MLP neurons of a small language model. Each row is named by its layer, matrix (gate and up: input weights) and neuron, and shows model dimensions 0-127. Each number is 500 + 25 x the weight over its row's rms, rounded and kept within 0 to 999. Numbers have three digits each. A neuron's up and down rows have the sign that makes its largest values positive.
A block is one neuron, or neurons of one layer that tend to fire together. After each block is what it responds to, as a language model described it from the Wikipedia text at the highest values.

L7.gate259:449501510488507498519456520505541539448533479484488505469463544503499519500503521500529489510530463498483517510461498497501516479498510489490520458523530507493507525488498505476534463490466500490517486493497515478502510529531512518519487511520504473464462509531511520479544520502462505461508525505497505485509476495554515514502510497483487493518477539475508528509536522486489499474509
L7.up259:490494515546487548520462490516467500514514546565500490512511519473504502480521476501518489519519576501513507517511531494485522525495483498490503518458470494499515495504505493496484495494493497483471529489493516490484577484506486477467531513509492474529480492506488533510538536493505497482502517522500478482457466492500528432491521514520542496533500482519487525491491508469484471506497
L7.gate310:503506548533493483517480505500457488491485550477487476478530462534523488464496540466500528464519540488496493510514502505509553514479477483470499485543512484464535495480517454493533508487490509501492458510484513485506500483524506484474460507488498476491453518530468467465537549476519512530510497457482490456482504541503519495525492479462520454454513490475475474515529526512497464502498
L7.up310:518515513500498470468453502485492494494489545490494482437522520510455487486497492489515522513558541488516542471457530525499521487516507518507466484492497491485510497502451460510536476480486486485552486482490508490504502483546460567474483528465515504475481511474499478503501503443541525552493453474445513511504527505500501504520492503473449463523520497480518524532487551527526515512501
L7.gate333:476495499560528487474471481457454528474466517465513498529499497484509506507485470563497493483524457452541539494515496550473529474464505508463449461532518521465503492516474502484505526491485534530513525484460479481519525501499463500482482497498520514521495518496505503498497486483517516453502490489476501470521461504483502459487511511522506506520519476514467507482502506495513511521534
L7.up333:537526491487514468505469484476485539441462496494536498522489539525503490557513517543478472464492494488539548515499493501487490524463483475484496543447503527460457493472548551492541504480513476486479478486505512492502502531550457485458465477435538507471468481479505496503494521468495530484496480475506562485486440544506431520505526536514517492531481512494469482480501517507472486475514
L7.gate343:526473477500514481507492514483522516502462501462490512540548465477531467505474494457523505497533511489488480547519500511521451510492507478486554455496552501511520479441456525521497441469505515505515493506479549479533516487545476544511504480490528493507522522501465499469531504459458501488532452521502531490507509502537503521523490538519467447538515519515466463476561505475509519427525
L7.up343:545472511545528493477492524532498511529468552455503496481533486488507479497488491480473497538495469461505547481509492488480508457507510488499466473471471543486512492496454476490481506515472521470474535534499564502474487493483503544498540480480496476518459463503476525492507514477504512503530534488532522491520497505516476482517498499471501502544451515486492457529470517422500486448536
L7.gate477:486505508522524535492501514480507468486521477491461536490510503489489470455546515500555480509549467478539488578468459543500487533507537514481523514521489490477503490514492458510494526501500479542478531508501488482493514464437552468477477500546528489463515490489483515528482580487510545487535492482489529498504513484492505463474481528474487500505521506500522530515525480477509523497456
L7.up477:450539506528504484462468535530481542499490491477519508474466507463477450527523482509477512487555514492498480487488456475516456529511509463510521511540484484489448497518492506496462492520470508461460479495474507522462459499470485476467452476524538493479490525530496510518484473466519537512510506480452548474530437479495492501540516530496532487515500495532492470531528512510540500482492
L7.gate786:519513477504518514544469555514544512479504499489476464530520506564491532477537473536497521512522469463535482452525471520481507479467482462494534449534515480516507508505488483514535535510564503489502531451478496556514529488490486480487488479473516510541514499501478485497535509461506486503499514496559482504548466517516495497455492476494519477527459489500449479449533483478532519458494
L7.up786:505501495526475479496439482510471483500544477518478547486514476494491496544532483491464485494518464484482499523512470516493519508503503473466499480511514545522468513512522494498499463506462545495471484466500511466538536502505502517510513449497446557491521516505470523525542489550508488494554484511474475500507490475398534515494492528442545496507534507525524503484487510500504513466514
L7.gate857:503476505519518468470535450462482523508489479453540502506500522441473455525511526457492545518483490497535461534525527481565509471496511496493516504489533513502480477521514500522440527523528499499505531501449529490497498503541496534506523501525514467489478496510514526506537487469465502520525498551528495473513517495541485493499496509467487523446472503484483451524506480489511481495509
L7.up857:487501505510506519447515472485490523501513509501500465475495557538497483517519533442516498492509466491477485534531504453526496475492496513512504459498535479484477493465506488491490515519488509524495498552517500492471523449502485544511509498497484483500452500491531506450482488475529500509497521521485485520494492494508451463523505519494478505422500475545469488523509504518515520488515
L7.gate1135:476470472478513473540484500484464525510517490493500471496471518500541499484514529504498537512491523476488468550499511501486508491520500519485515473528487520495500494540461512486498515550555522537479479522489537506487486525498460554504515521494520499521470466477492516513534463484489435517453437460503507515517475538504502465504484525552510465455523503474509520488540474470528465488482
L7.up1135:444507491501559480495541505482499488482494506485537492425556446514557477535469520512549498534503470494480521506500486482443549489483489534461503451494503502523504437559483517506519504532505534534495507514492497517449491488490490524456481475518551501485462510538519528499474508537497471485512473484547495518455483536500457521491505512486531459473532456493489494481486519509510455473523
Leading numeric digits

L7.gate6:504436490476523484502438480503467501501496473454532482467495523509484480513507540502499487467475478486506507535468461526498497504480484509480493479490466520456543533480499471541529465542529521523513501496499520547478461499474473558492539476545518510508521502517544460493510489502505483505535526443474517519526546477554484534513469517511480502533508521508462533505479484551542470538526
L7.up6:484516483484521542507493500475519501478517510497514515515495501489522484495530506504495529498496487524527517483514470521506467509497517484463508489494461490491516464542508500521526483504519529533532504497482526482524447488467507504488443480487535531521526498492493509457495464471497503473519510503559548492454504501472495541468479528502490484504494480478464561478519504504493505464504
L7.gate70:499471495464502511518483527491478496496501538497495487497478489518490501475526499449508460476493515533539501546496449426540526489483533492493515507489481469498487509523487476471476525495525484554518515534505465460539531483488464487502494448534476518440529502513556480474501504466507482511515492515532509467518506454544509517477508512537479538501502491509545532504509496557533525488503
L7.up70:524451449474524486520501484506501519473516577475513492467495518482488500525508489473520476495474535507525547492500460477503486481476496498500505467516537446530532502503479514507455538515485478523520480534498510489515506501489500499517473478516467544476508521454503532466460525480509505514536512488553515488518492464515507538446497490519460516519477553514525530495501459557539526500493
L7.gate335:535511465507531484462503522517528485488477546493496513485507514441546477551516482501518482505459479501524524534489491512537512501470502512517486529512507508508476478507491503521496513511531517470474494530509482479511483505500459491501510530488559520500483538486485490524482484513523505481462529468495564508517549500499473496548477510495504503456510512539498490513524546534532514474486
L7.up335:541479489502496513513519483514498541496504473496539525499527455509488538485510526494506510504542505499510489537539458497488491477478486487508510518494505506495467530494527499478536538508505489508492488485507507503529498480525476486490505514459510508491500465489508505512487504499492509462495502542532510514510462508463504496486524492494496486502537508456476522563452494551479477508503
L7.gate369:525459479511501482531505467501531496499542522477511518505494499513489489492484470462512460452501523493505501505513471495533522499484541499462524466470506467509464478489533479476441518430501494510507507500499472482497463495470435516497483466485522545464505523501530498488486487457443500484437485479498459470516545476520485517517462540485503516484481516503502487507494460519519520489514
L7.up369:502473484465496490538542484536543471532457528512479518493546483555501513452484511482541546507493549522465448494503472479516525540489494522508543528494477483514511491518503503475456523453491488476514467512493526482470496491505471512499513529468505501514482517508509469484488480504491510477493472460507496486522544492507499494511522490503475503486464494523532483513509465500483507491485
L7.gate442:547517485457512524516494495425510482502508529497493495509490473514499492491513562507539472471496487546514510505500432481500504528522473492484503531515526535506479501549499482507494491538496495504517491532486474477500491461483488472524470536499486492481517483433456499515509467503526474511507522494482494458505545466487506516464533544486508563496461522504506511480552495544508521480516
L7.up442:556487440524549534530553458470505517507536484508497511481507439499496485552519471540511528540513527503513515447514495495525484515473521471481501518530508485531438514495509509463455501525507510478493503506472490487525563556514526467526484474536514523500498488459463505495490522480540535532468468457466542489516453505503525525485535529493494500492542519542506476498497508511434496476503
L7.gate535:497506516528521460423543526541489479499488505491483514510510523518483479465465523509486525458501477535520479519504489508511493464490460481512521524509510477517514463528516534500517485532464506468494500498480523518474533492543489532533518511466543441505517519503497477538480519524556498483514503486531540502523552467487513525465504488515523460451487496521497491493523506495546489489490
L7.up535:511517492510482491484465508507469482533527530497505498486514511512497474500533498465483526539485506498508519475488473512483482468493486554531501493485499520484489560515473503506549547508516493499467486473493547515483434470501420501491479524519479518499487465496492454497474515509573498501496500509516517497503473488518500538503495495507516485473469540517491551513513514472465512517467
L7.gate913:488470463483506461491485532529477493446509495521493426469488540491482497489506480496521555498486517489552487516493504496519466479503456495525506534488497510505480504506488548521532496510490518502475511442517523536414464483532499467472515501501515480528489494497517458512528497507508506493492514512520520498474472475521502495479484482505496509489558510506468482529492528505471533510502
L7.up913:506512511502501465502472538484492497465480511469472487494487515534486524490483543477476465519469541510522518467534504543484526527498482489531523520523474529471489515516497511555457522513501488497497520552517525551497508499505484523515453495492552462477502465490492502473501496504505499445467498522484486478468494542534475479549481470505486463490536493467535512498519483496483512502551
L7.gate915:499497481509515484473501521500503504465560504535530500483503489467496479481494496543490499489524482480478469480484490510507506499497458471498531498486468541521523499514470461524481466482506438515514520488466514464539455435523446510506488492520479473509504455470510521486494548507522477508474531460495501464494495477560509531484475541484510483501496504563519479497523519513520504487494
L7.up915:509446445468523524485499515485511488460490486479495498479527543484508475497531490519479535521507551476470515519466496512469510436509515502492486499458491494484560509493465521554458489514488526466439533527555531514464500511483465502451502531495500511516533537500473497480531503465498496520557490491502500518521519478520483491491503499505485463435500513474492497493469479503501485497477
Facility head nouns

L3.gate185:500508487510533498461532536471500501539487447529491470493492471498461505502539510459485523510501516494514532491474497507525462518494523498491490490453496510484514481548485499518468455471507526501491434519497573478481488531480499504499513500523517509521415476546511490478469518534527515502484463492487477456487506452502466495504487529469500472465461481512502485514494478483516520515522
L3.up185:500476493500480504491483522489518501491525486474532518523531511507512491509548483470495498491478510470528461465535523524480529491488482467481466503491533519460500533469481472502481454480488427505449485519499500517437503481527494532504519503519551462530438457519471537532485470534486522566525490524492470475415501501471507496511491500528503553512511449528532506484490506525499505457512
L3.gate307:518525512523506521502501513478504507475515471494496511510503495529458532479493521482460517499516493514516507486545529498500518505507499504492525506507506473509515526509497485533522451484514483489555483496544493454511503526494513524506466528518513521473502497492481537494545566485489509519421476511491490513509511518474501494480503480478486452485497501524544527524512498544507509467469
L3.up307:515530503510528529489531460498492483477543495477507566519496522543526500548486504471508533492491481519508495495504527474490504507491478486465495477536470477502487492499511478506487496485545500478521474516513512506552514476525549529482485489528533517498472532523501453490551483501478474500498510486544479491524476495495491498503547484484486475521489467489487521520506480450508491490474
L3.gate326:520534495498509489425515494491516542513494495478491517549482524478561509490502512516520489495504498487538485475529538492528518522479522493454524525537499501500489502455440475555493516486503493484513467470503511504486481525523487504507467507497472501526483442515515561494483485498529502485517486492483500515488472446485481501518495540499454474477465493465476496497523539489539496526466
L3.up326:495483491504456488522488511506482536558532528519526526519503510506496491534495480472486505509467449472516538524494484509493499519483508523514535561481494525496535477481537486513514479483503522475513482500507515501498514468491504515501512552493525523508497512511420482482495483524551485467492498485477465507528434524532512504520480518538513492468523472543525503491536532516484530550503
L3.gate388:541530537487500493476483519531505476462480466473505461509522474546538516546472546549505487539443508507504497517464535479512497496494460520462489529511454490462483460465488527494521498532468516508466478523459482500500499507535470457491527504467528500459520508512535460478484523467501511524517509525528544493509489511545479489518521514496508518468495464507491517486513496514485490433515
L3.up388:494490514487495494490496561460541515474518463544484506557495469529509503490487530485465449503505463504514449493514543503476511527518498462453465453506505508490508445482496494535469520480487516484520577512517498483518491464463497475500493512520505517537513457513467516513546474505518514527495492486498506553484466508513504504493490514497496500504510482500542503495487492513517544497512
L3.gate437:546470483470477524502448531496533473513493500499502506503504511521532537522527491493520464504524539483506483482527498481493482487463519522440543491487491514460468522522485534508483469571533518511485524449488475506510523518474462523507498510502444497486467489507469512458474475495511540512483523545483509484513467543524490467525469504494471486492501508486491481486551462486541441500527
L3.up437:546521531503509500482530545451471527514519495505498517447567445439499516522511546505503518471500459526522511499465488481520501551482503508482570460561525500492516508508488505540494497500533517513510492503552486479520507473513506500527459509512490511497510538419520531495499511558494525510520506482507449497473507473488436507516534507491516517454510499454488525488473501544465530504508
L3.gate452:495508496477519545454517509491489558487486516504466499515503543492503489457469466499496504513471526539507508530473489479464484491527550481466509503528527487545504484522513489504509518516505530505450489512480487508545476509477473519495470517516467475441487490500515495506458509469520516479502479512535499469475525495490507479559526539501551548497496489483499506460543523501507502495437
L3.up452:518494488545499489508506483529535475490518500542513523522483529499493500503530489531467518505495500487538504447493534496505518553425555501435532503474497486498487531471511473492498528476448481510495480475505490539497545479504483474473487497477532478506524429530496503502462489503518487524425485532515456490513516484526491521526478470490473493490507535438493462519531520475513536464490
L3.gate1030:527523483527475531515495495503474514516496529483526502482498552484509548516487530511500519515533458509493522481473473541508543531491501477470498537539473474499496506532496496490523449535488499470496482476488495507519505538487514479494499508493497532532488503466484476484504527526499487447483480532462492478489461527511556483496512480490467469462529546485498492514514514483543482507489
L3.up1030:493498508530518523515481466513509535489478477491540465478495508537496493506543533523500534530526483517518510455454481517530533514473526461493462533505506509501498480498490470529539468544498519484518457458465448449501485538488516466502489518547499499513486484467546492462466491489502515462518452511535526477502517493517515505493493477531517478474477539461536462527513529495490518485500
L3.gate1094:499520510463507490509480517466476441482518519538509456509509533498533482505468512475473471481516482492499525496514487504520538463519556516503490553512551472448505490500475493535548508473501481468481542505497502499501494500505478498506487514493509469499477473490495481496514486501502474519524470534539462516537465521527520530531494510490505508523483475472485498462496480518448483485466
L3.up1094:510490527481479463493493515474468522497483479506507520486475471473532498524494518556493489499473487505493529493493511469471505521478517544489535501480467473496502461488483511531523509531537518507484496492498544504498485454526472488471528442493486533503517477527501502471543469509495519511502519478544470484545511530489465539523495509480485542481497507472487498504501495498535522561484
Mid-word fragments, list dashes

L7.gate31:474517487514485484481495512532499505516486506472495540535535491482481517492546510502508519512474489498542536463506455473477508481529521445472528486553481476524516505539536477458475520475528495541506496505499517508506508533490451529487479548493503503538486550488491462490521529485500500479471514510531517497563461484493516489458506464504475476521504520477480543481522526485561486531510
L7.up31:504498478502456501477497461508516539520450500507496464526463488559516479506527501506483520544570441517549561483511511461507539509507495523552503509493502499534498469524489499494495493477522548470525502545466508516497507465525536503492497521497493483532488512464524493487478487499507495453508498490475504507489451526499483538507478521497507495460511518491500481519526526496477487514496
L7.gate128:492479527476502501532468475493560475492515549510511483531499492533510464473518516508493549511502489484486457498514502489530545485518444533513502511501548499487511467497484471505498477511492458503492503497480499548480501489546532531499494492536505516506496540500518494510506547506488459468463504529490492483516507439486485482473524508489514497491465456471453500516479493445495484495501
L7.up128:493499480517484510534492512505537495476546525485468499498474458503524486476508518472482444481510485516542480543548493500512514502504475546525521529505526509478487516470527492525486507498467514495490507507504498488527468509515499503494507463518501516472531507510515530494475525534470462455514517508490525466520494488528534470470529492518500515488468477455487537499526481484498457501488
L7.gate143:497521514487513483456489504469484469531523479505520451513492517479489451500496483504478472507474513493536475525506523436470448494480557506505471530500496487511480463499493512493495507472463487492445534502520531511490538493546536529480508512513518480537523471521489483528483506550485527510520471481500529498500528482458488457508486501524523503492531502527500523463495479469486503568498
L7.up143:444510505478522472514491475451491484506514466445505479501475494509505477524504485507479520488467506495506498539497527493491499473494523511520471480466439520516535494488489515453485545498480550471475505510508533509508489454487495469481493526485494496530498484479486494503452490518520509488511503471482496503517495550484512488516486501482460486548562419525526521514537547534502497494509
L7.gate441:527482512518496518487524506539574478485540472487496510523529492487488443512510463470480523510503480461523505544470484499531456499527460508503497478483473488526455502519515549520471503486433485494544517487509536506458525451487414489524471530513501492534488476523513477511543493451471522491514535465485478535532472505466501495484503541485496552516488485530463507538568548445491486518499
L7.up441:513498503511463541493485471423527479473534493502513519510500492551507507466524507476506506486488506498485509468494508507511506568522516508530503489534515480488486501541518532521499497483457509521514522485487513585503485460502520520500504508493555477485470443503490478488478498495511515548554518521502506498523473522458512493479510510526497529510510480485539539532525495485509471551487
L7.gate660:437537530517502524495462467486486466521510536512511487497505491528521557509476506481475525470503470490501519437544450510501538469475482483495489510521502488530520479526521514542492522470504538551466534475478514492526459522512532517517465539498518477489507515485511483494475477527511488464543506513505451502490460492481506512508473509532483465510440486493519511506514490451510481525519
L7.up660:500488498501481477518525514520498492516504483506449490504515517482509486485506525492488513512484474496550517508499482465458555484552459474522470492539486508479516515472529497526449494524525437525489510483491440449521448494492506511442527486512506480510495512490520473465514512553485480519505517450492505509497469463464486485483541506480516464475515494497516483498461511454496458519478
L7.gate715:508485465514481522510505462472491508510523499516482520516497520498494519472510529479512531505466520501531447446448532494465479476485464518497500457509473512478519459488502476458460492471553588479499526470488487512512537502488488458518495481517499532444472508541520501517516491476538479464440451470534487514503513496546487538498464524516477508511480481463502507445544525504485539546531
L7.up715:499458516468476483513443501528493511526528524492527509511481542509460488479447515498488475480515494505532490487503488520539500507518438497471474506521558470518503492505493542495511528514488504500506465532473499492490477489529443507493547538491524490514485497494542522498483479518532554488496510501532491519478538509505513493522523499523563492498517513507486532512494487464480485510459
L7.gate993:512457475474529518494479528512513484510498493488467490490502528491536500508491513536513487507506478491517450504497489531555465507521525464513503446537583570534499524491511490503516499521541504499505464486487454547546467494513444481489477522459505501505486480511498462483454518478432448465488459506511481495523492488519510469499486519525513482494526485476471514515505499444511463547436
L7.up993:478474541509508511510503509482487458463496511514490490467513540492512497480456533532492515487483486493522440485485484489496470526485499486511470477482502505516508511471544476457516521522434477561483488457554467506542484484555490481516483520517456522494487524479546546515501480535491444463458468500533502482510507493505497494522481491499540494506545527442479506503507476473547520511425
L7.gate1070:506485487536466508522538459495492517519467526515455520532432501526475535523473473460490487480449460518524521496476473542498493505507503447505499485519507488512523516529529509459490513517513484513481505523455486555497480460491465472486514514506494504479486497507528490479513468546511509517492494507530457531455470520488543486516487492493514539505494475466476444494523496500528485496507
L7.up1070:517506486493516519491549483506482486505470492490484491529503553537514498489483465531496556459419467497503540482483496532445491500465503468455528502549473570467532506497527500466508483491505476526498492509485495511457494482445494508528491532508518492497520509510492498474503503543517489503518511472517462533513531547465492507488479519519481501524461508458487519495503465450471484500558
Year-initial digit

L3.gate86:477471513457508538545516471524458473530481477487520513507453466479492459529473512518464569498497473528457511498510487513540570504527491481548469488487497487488508556522519530474488501468491540551499492479463551482475538493507497538485489503558504497498510524496535474480483513493509469495513484475481492496489443468517474508524525519466483444501508519482491509502521482529500503533472
L3.up86:494472453447479512518473518487507532530464479500552489518469527515519488492512524501551525513557527524534506500464545472540534507527464499459470509485508475517476521503556487533486484518500513537513490517442503506499508520504454502499469525531529521480518516506479521507469469523487429503497509475498510482482449488520502512488517497499502533491532500473483505496531444487495483499487
L3.gate218:494485516440478523507494522476491476495492532503435468483467502477462474465474521499511489498503509533554505518462504510505526538490474509465490502469501467476478489526502510471503529496486536512524486475485498498486488520449524527540524493495493475474487502548493501478509491535476511447473506511478515480517472470498468526473455520539576459488462493492503496497511509483447505500529
L3.up218:471537483515517486518507481471488487503512500495577519495471529482479483466471551520529522513517533479545517511509505512536475480516496512458530517495487537506525494497468502504562473444535554563499459514512510460467534492504477511540574479463493509508472536506500518483489508487481504512483487515508528466512463459536488495545477529487550531483475512523437530496527493526501480498532
L3.gate359:512462521491515489513485466488498546525502500507477528532519520519482470518510529506532525471505497486487552487469522513507508513502481454496509462505501488490527482530539510482481530496473511550424478532507473514492540534466451524478530516507523477454483461508469526518507468509493491503502550507459528473491480493485475492496484497526519504493536490505459498487554450466511526514536
L3.up359:572510499496499486502499489531540482540489493444507524506467531477519495470487522494515506463487553468466501502522502535519516482485510488479526532459483484470520509508477509481537510486486492526501525486517481520480511522568554505503481513543501458472521530531520526479509508496525483467470528462482517500493464496517502538480476505502505455510527479465435534506550510513488483508529
L3.gate476:488500476503500490467468493514486500515585504511531507522537505473544536464495511455461493490452484492525447511480512485488495471480521513520492514451477492476509466483471531478494525473524517499554478533448533461483491484469494482498478519520485479501474521510530467459493495522513509487528505455534519502499494503516488473530486513501495470505470525535492474495493498500532498429518
L3.up476:513529463525489557565553489476510526563527540476512522511485487447493509463463497492451481435459502511488448521466504516504513535450530436523504510454539509526462505540500535486487549489489517559522513494514492514519519498517502488489522515506458474473483514536483477552522469495509484518513517466517506507506512472452494487538487505526455533517482513490523538528492506500503524457547
L3.gate491:479488497458471508528502519455516491478496482512500510503515473500488545481485514506516504486476482495449484501494475522533513495521487482530468492484517499496527535496520484513534522514507512517515492498547504503484530550541526554496531521560533478494521533523518520499528509462547510519519517561476497562531494506496491436496493474466500507508466485538484444513505468495478480516465
L3.up491:500529513525496460512443507508503481517490532499519489529529507498488481484522509509533507455453527518490511481481555452483513507492507469481515498477504466499546520511486513529517541459473515539461511499462487491506493533473557540500496484484513486491503508500486491497497466515481476483469533504486505486486498521494559507538499507512468499533491461486467503509489537500514482535558
L3.gate542:467507518528469489488536501465457485531496443500474484519472497487528527551512485499470514536507489475479519517497519524483522521483490509518498542554486542529492540495524460521541516491518516490473518491514485510510527512524482548504504517547518424470515471500488512481525505519512537496497503465514508457513510521556547499522486494525450493495465475466523495499529504493480507525535
L3.up542:525510547506537495483526509526500512518519545470516489479536528492507501508517489520489475469521489528488480513504510477490499495490481495469511499516526520545508494464516526467506518485441507530495523535528542524491523516504496512477459488479521551501497481536464544498531532487514499501546496502509484466514510490551517484515515534464475496543479486505478487549471524481483499487507
L3.gate843:516488498469457449503452473536541484471536511507472525507523454460507515452526481498490458443527537472483526470505543510508505479501536460532524484541494506536515483508483517456538467501515509479522495510484533516520527482465478480518480522514549479495506548508489495515501481519490515511487532496496523488491535542497488484469507495517492488508523464489516459533490518467521480510504
L3.up843:502547474528544479500503483498476507513514501500514543499470520514448527456475487534470530439559493484523526500505470522476529519480498505523526468565466498557542479497534480523441536488500496481484522458517447481467513513475490490496469526513520473521450513484523503512518508498451492502461490505501461551506508534527498533522490453514502480487492530513503480514488522497548480460459
L3.gate1029:464515504485462536533476487474527472532498508517495508556515486508486498453498500531474531469541494498518480497502525532504526478485500501470486515490456509515468516486507497486474486511478490487465500499466491487518487517477507498530518486492477525473522512507502511489500532480477480470470511561423474528515472517489469479466505483525525514501499485478475452528524509497541529481565
L3.up1029:479482469500482491523520500507501481496486503510514511505443456526500514538516519539525524492525439510498490526482495503472476539504487507473474531515531502500470502494512528497540513492472507506520490493507534485500492456517495496516510496495494537532497494487485495493460502504513471455465514531509513490505530492552513459481525485500479485536494502483493467504488532523485509516544
Year decade digit

L2.gate1116:478466524496475500457488481503477494509478498471492522514513511503524494527472499470518483512524507512478528530522481513547519527509512484501475479501496487498465511462502530508515524502506484528536502463498527483474490481479533458525526509539558493514502482509492530515485519506480559483499534493488523513513529493463480507472524533496487481496477509490489488487486508540484486471525
L2.up1116:458507460520485471508478470499482489500511498459471517527458525524501535464467486528488514452516528465465461547566469566546527515515460473489515489503526494492501513496517512479504502462487517464450520477485517539509494464495524448514524494544507500480484522478498533532535520553499519464502491466479552551487507488524497525505524469529479479450532517501501537478540486517477492525508
Decimal digits and table pipes

L2.gate153:529501461461542498500534489426499411506510585500524467507451486518523491484517495455570486499503479485538509494496462473549494538507501519507514564512545474519509494495520481519507491537490476500512488507490487505465498487487490509488506488480520459504530491517519532489508510532545509493519482480495544493547471497496506524518469460508518492496513522486461513496482526521497529496517
L2.up153:492521510510525496528493463506477508516464501504488517495475538507517484523518518523510502460498509465498499516456517551561480533451482490498538536528508465508456496493470480512530515513510483511464539496487513501487490503489525507469501485521523507482467528488513494526500511488468514484493512515468490485533513483420533512485475501535481464525484535511486537473504504503478445494502
Wiki heading closers